From a checkpoint of a small transformer trained on Wikipedia.
Size: 8 layers, width 160, MLP 448 SwiGLU.
MLP neurons of a small language model. Each row is named by its layer, matrix (gate and up: input weights; down: output weights) and neuron, and shows model dimensions 0-159. Each number is 128 + 24 x the weight over its row's rms, rounded and kept within 0 to 255. Numbers have three digits each. A neuron's up and down rows have the sign that makes its largest values positive.
Before each neuron's rows, "fires before" lists the tokens most often just after its 100 highest values on Wikipedia text that the model never trained on; "fires in" lists the words (lower case) most often at its 100 highest values on Wikipedia text that the model never trained on.

fires before: "s", "ition", "e", ":", "it"
fires in: "on", "position", "one", "possible", "released"
L2.gate318:156139130109143085167170140128113106143119113108127077120099094145135139165132114113168145115118123133105139106129144123129128120080129145107151121166091137063121119110117157142143139144129106105131111106175153127155162155157145110157115125133086175119145090138131108093122164129111144179095137121139105142107131167142121134094076158111132118102144135146095107133173128105126109154106136139121111176117117101148118124193104108131090147175166074127148161125095132120093120138114140
L2.up318:098128038144138139109108113142087105124120110078140127140071147101097119150148154118154127150170113173139098115133136127151161103131164134124132115114177139145133127127110087111150158135152139152099074106140130097161110102194132104111129146145149129121143079138141123119102122124120133179097160116159151104138133132115100152131097139123120136134150156125118134128056130116130111118098109132125118145118153130170131108141101119179081126093118086113154124103116124117142134145149116
L2.down318:102102130142129105143118130131147086162101086104086141115101193084100074108155121117153129147124112124126151081149115143132145147159133106136137147204143149119110094061129097120137173122126070152138149102144162105139112139146167124149130150131145111187149161136107133103086139127148119132086140161125135123147131119157130100133127133101113146135112121102119110146167123147161087136160134151125151136152103108138142131108115152096163100124120132121143128133100098146131112081113117

fires before: "ated", "ation", "al", " of", "k", "om"
fires in: "located", "location", "local", "list"
L2.gate55:132088132121094133123168116121144119098190125180096118149162137111127119178133156171139149141141141109115131127146136126123162133093139090100192150121148141103113137111084135128154132109141146154114141179141149114116112121133169108136102102147073127146163102114134148100101123159127129129114114151135151128079104116097122116143121070114118139102131129114116138101113144118122131137143159073172097133133143147139176159137124113092063132150114101125114163147076113137129140163102143
L2.up55:141096151130158115137133146110107142082160108133119132122115156127136080149078117137152119173180107128131082170092108129158169136127132128111143127110138132119126145122085106118177088132128123094129108165153119127156116105172164124139115133161125087165118138127108114117114139174089146072167104136135073142088093165088110105111126143077100149091098102146098153146137122120137142084136133116135098121121154151127125131142131105110112151147113119156122092125119138137085146155112143
L2.down55:121114162146073158136122111128099129129159148153140155106155123162128101132132149144145140101102178090167116169133108135102119158101089125071141131105122111117108081111140130159116128143159130144128089135095100135170121095133133150180120134133110137103119103104130109154156103119121113116112131149113106107137123113139109112126173111124081107149129133133109092152117115134076082162066189161129116130185154136128114136117094119175095141126103145116096168144100128121119130119108132

fires before: "s", " to", "y", "ist", "a", " the"
fires in: "it", "its", "due", "family", "delta", "titled"
L2.gate431:121121087171135114116143096131143129113133141126154184098118142170128150148126084119114108083128141097141116100145092124099087117058128132147167143179146109124124131160176120122126115097080122108124107150145117158164104124102159159129140100137083149087120116107093185131096147109129112149185121126135110120130152112126135115123111115147119147109107123101094109091148126103147142113111117085125127107095126151099129085122090072123143140184127122135140122117102125135158120149131142
L2.up431:140109129174136086139110153116114166127140088098146097167095116145107153123159068105075080130121131099141124084159112118117142130134128135106085131141132118153127087152157133136181142145106144145135139121156122122132133116144117114154150139171119176092085122088135122091148120123100119155125134167145121118117129131064155099114093092153139148105121137112133109144126103159106130157120092130103122094123123141112114092110136076094164137097125132168105116135130082104130152117164104
L2.down431:147138138115103117137128120116126104124122098116085116133153096129147077152148147125111087144132147113133129124106159189076152133108177130123112157098140102135103136107112137088150120133110170158143120079090155113120127132090117155119096119127122132128109198122118124147170099156123092148107104115159115144137076100130100123195131141159154106100091114121130135130105105142076116086121134132143138131158127113148138160138123157131139089078099121139098173135117149097143136111115161

fires before: "ial", "ect", "ies", "im", "ation", "ing"
fires in: "public", "special", "species", "project", "beijing"
L2.gate127:074159140103150147143106122173135125115144069162116125163124122136140140129104147121146159114141153119113090151130135137070085134081106096130105151090111117156087097126102116135092142117140104130151141114170151144143114119183144133109133127120121126124146123171075160112098171125162089093124131090148143099146118094113145129102124138101110111089132108119101145135084167110123118169111137153127112092125147135129120150101141127176142126161150120129156127127101080114168135167128146
L2.up127:116086156102125132114164128108096126093091114155117095118147191136163106123086157120130155130165129119152122141138111104104124127145111146112087147158135083159102127137186126128113095139158113142111117146141131130143156172160135116120149155157105088114139187119128148163121146075112088083140147119122116102143148150131138118106146132119160173121118111100150153163105136119154131124141127172082149135161134117165121146088144116151134128156104157132115069150175124117150148115144127
L2.down127:147111127105121139148106100173148179126153159103162110156121164188127107148142149139170109115149085166127161108112117115096111120128125127140136088173154088138120151111125186126145114102143101127136125119092163152165104153140111126136155142161105134153104101123155131143135119112095131143134135120158188116107140154146191121154129116070160083104140125124171175149163112151138149157124138119118118166147140129142135112124136112151091109113136130139112140097113116084119157120112109

fires before: "ion", "ity", "it"
fires in: "university", "championship", "championships", "champions", "rivers"
L2.gate3:108139160100130155161126118105147092151139117118161121162082163156213149139119146176120093110154147112139132156163088127103110137132121128080112102131090097111133148131131131118120127127090155119130115147164172135102125105125170113134135097111158123128123105095132121156114156154105106112156128121121124111153150118058098133109116145135132137121102130124095140096129143086141153131081125168163128125138104152127127127099124097124180157160085146094126159097123092126102132132166141
L2.up3:113155118109092133087133129141095118077170170137164145144111143158115124144156144091090133090148124119112095116151121110138102131126096119150126186142159092131133153148158152134154129134123132127142134139103166146127141148127151150104129110070096129161189154155191133133131113119116121104136118163135134149103112158133099118066155157129115124085119142127126143127095196153155111094130103119168151119137091145161112106148130127129087103136113125135126128104092111112114163131164131
L2.down3:141122122128139170136140138151113122108121124146094131142158135136152145147120118139110148118170114139120158123140149104123093081128150134105146138105120100132112162105117123124130149146156142139101083168132148165115125072077169155066112125082118126143140139110182108177133166131142140129163150122117173140130142141081121147132112164095132142175146180176133117128120113078136113170085136111102122148112117129127170128157133176096108098129122115111146139112169100117123155099099106

fires before: "e", "an", "ory", "or", "es", "b"
fires in: "history", "home", "human", "life", "humans", "historical"
L2.gate398:116146122124112134114140107121161104115139132088145155166110169126145166115142114115130102148147153147173108155109094131165092110138116121147098124102162099094084127108103134153128168136128157108123147111144134104075122170119172126145102134171114108157110115120139085133114127174053139155161099157084135163202120126122132118144109111137124139113095108090118154123163148166116113117100119116152100137176127118137140128170094119127120114124115101142118177151127130135138119150146149
L2.up398:076105129141152127119170111130150118117125151119130157134110162150093126157169096116129107155122172110140102175141102112151116133113179145128103173113119124151105156122098127143120143131133101152155187109130144134087124128133152105111128148097108148103127131101111094139102143137096138138148064172092160122143135153139119139097126109146112122100161132137089132125130186120082131107128124106170146095108106122093103131106108135150135175102127108157121172130121159106149171169153159
L2.down398:154125134103111138113103101123116129110146156094124163119097164145138112129128158120103087106105154120143122133118136118136119091161133099124155161111120081150087117119113137126111142138061123129114127121078155139158114141136161109042121153143120123146099120124145115160179088105108062131146116128116114108121094133121115153124134124116165139111111114181148137104143088132147184150113095093144118204139101142130135114160124166134125095119131153150134135122129166118163125114119143

fires before: "own", "ow", "oc", " p"
fires in: "known", "long", "cell", "know", "unknown"
L2.gate258:111144151135117134090142111119107155110124136132128157108124143118156124126145161132104104130123136102135113126166113151123119155127105130145136158128161100099109170090155114107156164069144070111068128155143130097138122112127162132114179089071082188104134116137098137118136102132144144147162133110161115148154170117111140164145131173115117109128128139139108107148128139148173127131147098099165132103100118153168108116135112167131122160160136190130109129104138157144123097141094095
L2.up258:166163110129140091150180119108128126120127126117131108124159107100156153102111140144120149164123129111128130149141161161117130124121127100183065131148126117112109102102117118133142102133129144162144152167137149134113164156108123145114099108100149071136129081100134123126145140166127142120103129134197118149093115162147136129105091101124156135110104169073114111120108128150079127116145119130156112140147158142149117083093109091142103078155122152119140151132154122101146106150195124
L2.down258:094139125148114158085109131130130144111115125142123125148137063095137106117106152132161083096171106120128129123161091114126136097146099117160152184137157142128140175148129121106131126087105065127113143115134153124126190106119161091125099170135079153126133151101114097111146133123156106154122131164155111150127139106145118154154149173123124157116133161086125091128121110138135103130162122147118098103102084124148124087145162172100116156141103140132152137117160132117142140154101162

fires before: "re", "n", "her"
fires in: "where", "when", "authority"
L2.gate99:086159153119113151181145140135140095168110110142134199110106132124089149097156154093132133142124118115112154122145092166104152110202138111106133147152141115093145111107137083125105115174166152161132115125131129134114175155114096140117133149145139118122139128129126112060092116146114140155141148091161150096139144139107126138124126115161146139155119108126096151144106132167153124094107110116146131169077095103086128119139096145151118113124123141112152143144096114127148150127076115
L2.up99:147129175060171108106134179157100155121138138142126054120142122128098090154133135077133142099139133151134107142142122083085137115107113099127122148110126137098124177128094163155142113116147097094151150146142138176132147139137161128133105135133120094127146122121108109122132150144195129121146099133121145118115132155120145111081186098116119104089137108148101116116126081173109117140122142163109152132103109139140138137135118097115124164084171114105145110150104128130115115129127161
L2.down99:104117089117092127161142126093144131124110132127094134124133181140102130081144155156108129138149117112103118145110099167081152064143126181107135159142136136143100118125155123115135190152112149146105090104151158091100128155138164106128153141123091131109121116145177128141180131108117119156129184162151135145138139144101131106100126080089137157127128102132128127161116106149130118109073123137129109132122116065126125128166158148130155123138143109134093124151128105115161139171139107

fires before: " 201", " 19", " 202", " 1", " 200", " 2"
fires in: "august", "june", "may", "july", "october", "march"
L2.gate145:110115157131102122108113144165175152136120118118152123115128153135157141136088153150108145110150096145072098108131132105147106118118134128110127117119093135098136163125102096173115108158098132111105126171190144124151132176155144110143092089121127135136109137119130128161082142139142114128134172095147154167156128099110117127100163149163084129081139125127166174108134100076172119128076089138143080130128100146127124115134135117155134128148110123128177116095100110142141129156129158
L2.up145:111065096092125146145093104172138127106132116132155119096060143103117181159138128116134145113126120126121115124144138111159149119080143122096150126170136131096126165102133117122111109153106125080119107136132151126130132140122166122136143125106140103126135177147136131157094112127138121156102128088124149135122141114161131111143121140169105124140163108105144182098136097103144107090086129106140095112046086132121097095132132125149104158128128109085158121127107133122174152157144089
L2.down145:140123119158138127112121154127138131108136143158147130102164141112153188139093143131127121098125164108074097105133127120163119179153099108134153118101110148095084104145094108122173125151117135119113122133147164171118174122118141155192125142126127106120169113129133169129113144121135159103160134153109166094110123096093160131123143098121132123185157081136151134134141141118195104107105131138108095104141079149095118119104120150120083126161132133144119114137114135118086163108120107

fires before: "ust", "al", "t", "h"
fires in: "august", "set", "metal", "method", "massachusetts"
L2.gate323:100116075148120120137108111155139092154161163137147139113110175134128124138106144155141139148086146105145122169131183177122127135130125137141131113124122151144106159166090099127139139127109135159089150177123211094110142113110112133058127107115116144144118155182122129138131122135116123120135121167131116147135108175086138126089123140143137143089163086116127179140108129099155139163142176149144120150147124107103124119146128159144088153148121126083122130128103103113110120130157119
L2.up323:152146138129104109099135087133093083115154117114112078166123124112151128145121133147136132162102167128145165161143146097107102143143104083103115124123148163082143133123152106096109103119123165125090119139130127139099178085154126132095101071143108163120135113100182149114129124156121104146154161149126162183149151142098149146142136129092139130104128150111142113119093146150121112148150085100114142145122149125160142126155092108144119152089093090132104120192125091140127143122135130
L2.down323:116184106134102128171145161107114165144152134157116110129130117078117168106139160147184150168131130124088146068122140110168141152118096160097146180109118156150113129089137123200135113125133124131160104115122144114128137104111127161154148119150122113143129134118126168134134135111142154085098139107090167150108124145128110144140121114152060110156151136134148110110124086181118115156113128105106135185119118084100140136156146127135147110123108116111109141124146100108110141145118146

fires before: " the", "t", " S"
fires in: "at"
L2.gate405:075105094132131126122152126183152075128136101166136135146120143141102144164155170086161122105118133131120114140105121127127093156094202101106100130109120151111112180074112139149121175098120133142118138130136150114162134130186161102107124120120167147111149142138123153136128139139119132120126107112138142123181135085082135143132112145135109124125159134127115145121142133114144071134096151111159143111099124138154087126136127090126128143172101111151106123158138101149131090182110138
L2.up405:160117128134162138143151143120150129134124101108120106127158078130128105137108101125127103109126087151174147112155162128145126123126093113165121132142128120103143111123090126157160143147115124111134140164182158124149134158115123110160116124144119180100122064118108187125130160136133159122142140125160170127105087150156166122125154140197149099111114159131130121143107103141073136176140161149143119134151146148093126112132158131082121096153117118154161149133155174086128141137099164
L2.down405:114153119135126123139108128135155089147147146139136121110098141128107153128114138099144135138121097117113143056139136143104137167128103098138140132103151175099083101116115149145149135076123085166135125108185138097164127123125134148117086151118179100146140128131089149130119139143160142103118096178155119178163130074125103125146140122149174118116119125117117145136160120079177075111122138152117136132148174173124101124125146133131095081155141074147122122126113113132143132158121124

fires before: "own", "ow", "ed", "oc", "om"
fires in: "known", "john", "know", "returned", "shot", "economic"
L2.gate402:133122117118091121130163108133124116134200126104129098167120158120128134100160120143120134184152130099114102113101091139123143143117127153159099136124123136096124116136069130133152123158141142138112154099124171105126155081117131138139171084077129125130142124141123140125126114170136131079122117133111184134098177107131144109120139132097169120102133113121144159140167129133118104132147100077133138104112089135121138122140137171099165109159105148077136165174096163104109101137116089
L2.up402:119171122121132132125181083139121079120140157104131130150145106138122088107171177167146106150105137083124132123097110107085198169140121115140092167125094143097104103120129115100122159116138140148102133107123131143145140112108131100155147079108102128097100171101102161128129101155111137128138098129126131119110169086161120136113123105128126107138118100123152112098125126111135134180169151103160092086172117140142117133124152163101107113142104136134121126165121116127106170131112090
L2.down402:136144119152172147131091119142148142098103165104084095157129108130132126165129134107157121149145125107136084155146134117114129100146155125150134153118085116116168125112150122113176114069115112104139126111071072096121127150119165084150126132149135127137138104118107150088095130134153094174106160142168139136174120108151141126113123124135131110080137149143122123112140144134138101110137116149140127158145128132147093122134154116137151168118108130180060120110199174137116119101127134

fires before: "m", "ru", "ip", "b", "he", " |"
fires in: "film", "february", "near", "films", "filipescu"
L2.gate305:104131129113141116149083181157119105134134068137148150133155167110119121127167077129092119093119123102140131135116110152134107152147122160133166164128154104116092117151131156155120133104125109102113131136123102070148130114162160142097121117128071107117163090116125134098155133127146164117138101174122159088111157144112107089120149110132115126128120133154145156102099105095088096120109130092129129118122140141102155116137109088116139187145168096129140123103143095117199124125135138
L2.up305:156102141112139129141135142107114144128114097158131108135109150151146147137160127136143126108194121070110143147095089120126103111134150140124162169151139131079113118148131120121129111098135086099162190140125103120188129143167139119104148147175124099123127142113108156091106115077134098148102108094109171111100130072159119138114128130128154124161144129139100126171136115144150096156124175123119147085076147152138149091106118113122133132105146112118094109156129141091138112152106154
L2.down305:142118115160119091168135151123148096120125115142117106111097132094122127143161109109159137080116080092115124144131132131142119118141178175119104127162138137104157142128132124182096139110152118137089121097120136111152190116175080134130119131116162130127125168137115175141098134134151123139108140122109201130131134117134116152154134121162127105122170108136147094154104162145131113164139122089178141123071139097087153152142125119115129143120141092139133141193128113113142092112113151

fires before: "gh", "p", " |", "is", "et"
fires in: "through", "group", "goals", "alouettes", "throughout", "louis"
L2.gate148:115115132135158109132142121099117100145170073113176098165136139108143123123094096120090146095138109154143090141120113122156129101128136155114161149113128142152168141167143078160134096143149159137105134105126122133142125109140125117121109130129067137113100185123141077141119117122102112117150167153110068187133124119132129124121087141157165122140119095142107120139133111141096178148165129118109129125104093140088113138135153080128171129150161139100132093155126170100108106145112139
L2.up148:165144143098104153132160102136136118106141155149187145134154154160129155099167169136121127117131141140095107147132098137090115106139147123126138115105092105109151173152118168103147120127138148058106112117147154140114142120148161122120133131147161139120160105138098142158129113099149162088098126080141110129167156132120114134119086143141119144114083171101127131106087119102157154132137151129166130129139144109164148095059156146163110160148125125131146088120143126168113091134091120
L2.down148:128096192133118092104202111090168121138116123123140177124123102112134116137123188118129124127118146098112126130140183141169142110136154121119136106163062114107192130133117140146107117102106122115078157120161122161138095132134073137133151117147145142162108102161126113116126137141132078144128088071132146117091094145124103140129115133133160109123153117103093148128100104123128123120113143133143135139155100107120109152113127100127165143093154168095146146129118133107130161142134124

fires before: " was", "s", " is", "ic", "ist"
fires in: "it", "art", "arts"
L2.gate338:098145140121137078136126100140139137143178094113163147170124129152170105105072177118115148161125148104139147172125097135057085142116121156135128137099149103114128132163116098128138112109148154116069112183164154102102134105091129132110111117125123122158123094115144102140129110115144109103106157121120173152137131170136158137108149126166103160097133084096115141123124138122120068153163149126122128102100106122164095107117133092150125115142131099153095128140150119131122130139144116
L2.up338:113153129164149108110133106161103161119168116115152160163138120135143106091129157162126129127132124111082152113157120118103100145141095151139092158129124115137137118171148087077155103113128131113141159132137176112123159121092120145125114102109100141100077135117121096167134150169124092104077159117119131132144107130132127127130166111129105152100137098086114114171143121139147130124172108126139108107105103102159080134104139111145118122078140131128106127087110099114097130115170051
L2.down338:165078074164095103142094111114116123129076169099127149215160111140118128153146158146124151119112132173139148147111136084120138127106074122115128136113122106117139112141137146101140165121088146082137140094109115145159136136088078099149128152125142158150095124105094112138092135148111123090131090156131114132169105143138143143142156100122112160089133115142115118099164138142096134128110136087107097104144127129153121103131116192133138141108143127141130105140129122122136141092121116

fires before: "ric", "s", "ri", "an"
fires in: "district", "russia", "russian", "distribution", "ministry"
L2.gate8:162097137143113140132119146162168122113174126142124139138092170132131083148144084122123128146150137127198149135151108158107129136144131117094144084097123151114123143134098124140102117117115129163110118112150151142138104128118084129084155132128098148161125128133111127142152148140094117110123155101125152083138094117107084122134125171153130135123132125114121131130118153058133165122122142112129102119112072062119126155143136140154149145153125084055163174170119128150134133159152141
L2.up8:122112138198139093122145121132144147088118138166092136151132126118106108094155117144124119128121108124141104123087155107116155128111122157176118114144144133152133131115100159105138102112151120119155131139093134149129094111110103139132175045132118174137157135110119137114182142126134141104119148115119117097120125158118144134072096147111104118084140099101144147129153126109101113110124111080101151108094146153121074134165163082113112189115114169136130134120127128095083137096119125
L2.down8:104122149145104130085130115118092135128125094144086098085179132111146112121134091157117151138119154132138184099180084100147144112167140119148133128095146143156091102151138094119120122134151159122094129121128097133116101125159096088111112150125140100098172132136193158145131139128141107100151120130107130097120071178097141152155138140114134109123133147130146165131122171124123109129141140103122115141118173123147126152104103124165142100163196115147134102151130112138124167137118164

fires before: " he", " the", " s", " an", " S", "k"
fires in: "when", "where", "than", "what", "though"
L2.gate388:104103167094132104088097085116175118101180168081129110158080162125136119122088132128139146158166138117149140129122104104121142111095132139103107136121113136119136110142153127156114153164124126165095121155119115143125171122178096152139100121091113142116118068165114096157125098089125109114135080120135133133161142099142140117092154147149134161085127155136124093105124073144107141135159120081131121137126090096112117136142132134124129159125125116063109121145112169140125115134130129
L2.up388:117161131110145095142078130093137142085150113140138123159108167109114088136152106139108155033165110113147103122108132132102152095144178139099166094146127111098109118153143106179122114144113096136148083173121101147127145130183119119122107161087114148110124075147136147123128154154148135131106142108157132145167106092133132136093113134158145151119111169117117123136114153132125128120117089139084090109125116146118158152123120139124146161092126123125162128130146123138179129136144125
L2.down388:087135111116131136133115136107156079160149092101107146138123111120089122136121115129121133132173113155102134144127128171132123146095158140120105154161098158142135074155103116147134136145109145147130116126066129119103145134122170150169103108099139123095124117127140123143112094109096127135123141130071076128157157085074126157105121109144117138137063133153095113137141076130141129095128151130095130132144099135100161178171094169140089162158121119124090153147148110153115113118127118

fires before: "s", "ch", "ce", "k"
fires in: "french", "russia", "france", "russian", "uprising", "frank"
L2.gate266:103135127151152129109139103112162099097135125138163155170094121138121106158148128120102134117094104161118121178159094139143158124122137117100148146127175087123132175115137149136131153136173146109102117168154116099125109104132129101086157119092109133140110133151090100120112089109140148132097110129100086091112107120126094107117078161135165144097147096139111143110109111110112084106120126159091067128132097095100166113111130137129116131146157093169138098150101155119087099134131140
L2.up266:130168132138132133110129111135121135111133146127099110164122119102109123180143136121142138126129149141124136116167118100149138107143172129114139121136182104164070124124175138127145132122177156129068090131115091142097101121158131091129127124102112122121114105129113146107149077084162099160109110129100098121107103153128073139089105133127155151124133104118101115123122109142125110147129113161082102100122091114138146145155106100112156100101161082136159086116138163126122059098153152
L2.down266:154122120156091068158159123123081138132116138129072125167115136130127101112149078102144119167096133105103140127103086119148112160103140166131157145137097142093159056095107133095190162131119099148126098147095138139150165139163088112142167107156133126152136136131127092127093124126155130123117148150151140103107119147157130139133141120107119095122150088134123108139157124142135119133141093177139093177137098160128163108131102140108142153135123141115129133144130110117101115098133091

fires before: "n", "re", "u", "el", "z"
fires in: "where", "when", "suzuki", "switzerland"
L2.gate23:058097100133150141089131110130146156143130125093101147122143100123140114123111145121147118114127179167123128125158071122130109104130076098140162105107151100086070160131132113148097119108182130157111123113144109098126124156104179136111103140121119145156114088115089164093129076129137103161149141126126123131107098132103166136120144098143096121120129126123117130078123144179104121115126093080143109107113116119106167136135106151143128136123159122107171122125117133140129176147091141
L2.up23:116115113139104137130123115110180156154149159117145113198129154106087116146132127109166148181091109124138160160143132138055115165144121146138139137144121147162106149103120160158132127102131162095078117119126074067120148164108119127129101146136120135157137111115116124141138120130122138093108124091154162103139152177094133123092124132146153127170120118113131142158137124128148136112130145130096116120100095110150150178074130134137137066125135118107094122129136143104143131143096165
L2.down23:128165177081141096140092134157167168123144135144130111142126153094177097076131086095126164131130157138132141108131125142107135131103170171116108156142097140140159169115142129147127116156137121115102143147141128103118145137149128127153156200124159083155094149123139141105118105116171132110102091127132156111131139134103101148083124176163103123142168090101119107157094137167115105144155141165124168152151103151113133141130157106132119150131120110154092150139147131125117108107127106

fires before: "e", " the", "ly", " 1", " 2"
fires in: "on", "one", "only", "online"
L2.gate2:112137117109147073145156135129088137130126110135136123104113163165082148149099136102083178151122094138098131120131087152138096123112178131138116156134098118114106126187135094193122128120124141122111123137154169138130104104116123145119152108105137116117152142118096129122151122135131094167100124098135145096091136159110161092137099138121126159138112095091130157123136140128161067133099133089158154152101112110147108083135142127158095131132146116075162139117098152140090095139107106
L2.up2:145089133138126121130090148104134107142098108143146160094145147145112173159131165135158105115085096133145119110112121122155151085132154138132172139134150105083107104117136136134130131152143106147118130112136140144141142165165150158110100144114169119132176096120096152112135145115130140139097108071112115138102163112156130143128076153085099145131106124117136161138084138090171116055139104117137121131163164108113123131095121143186139148116168110114116129079129099164120101111113145
L2.down2:147137115139123124122134108124182110168098123084174137134119151140109152163139145129140124148130122101094110111099109141179144132152154092088145152143136108106108101137143158147100151085065097114115130115189150128197118144152139127121145105079111151122150143111125144133102144104139123101119101164155167122119114123106126147153133139114120145111110136128139127152148157087136073137145127129125163170141110150126152111122141149115130146152146133108119144118091169120037119097140117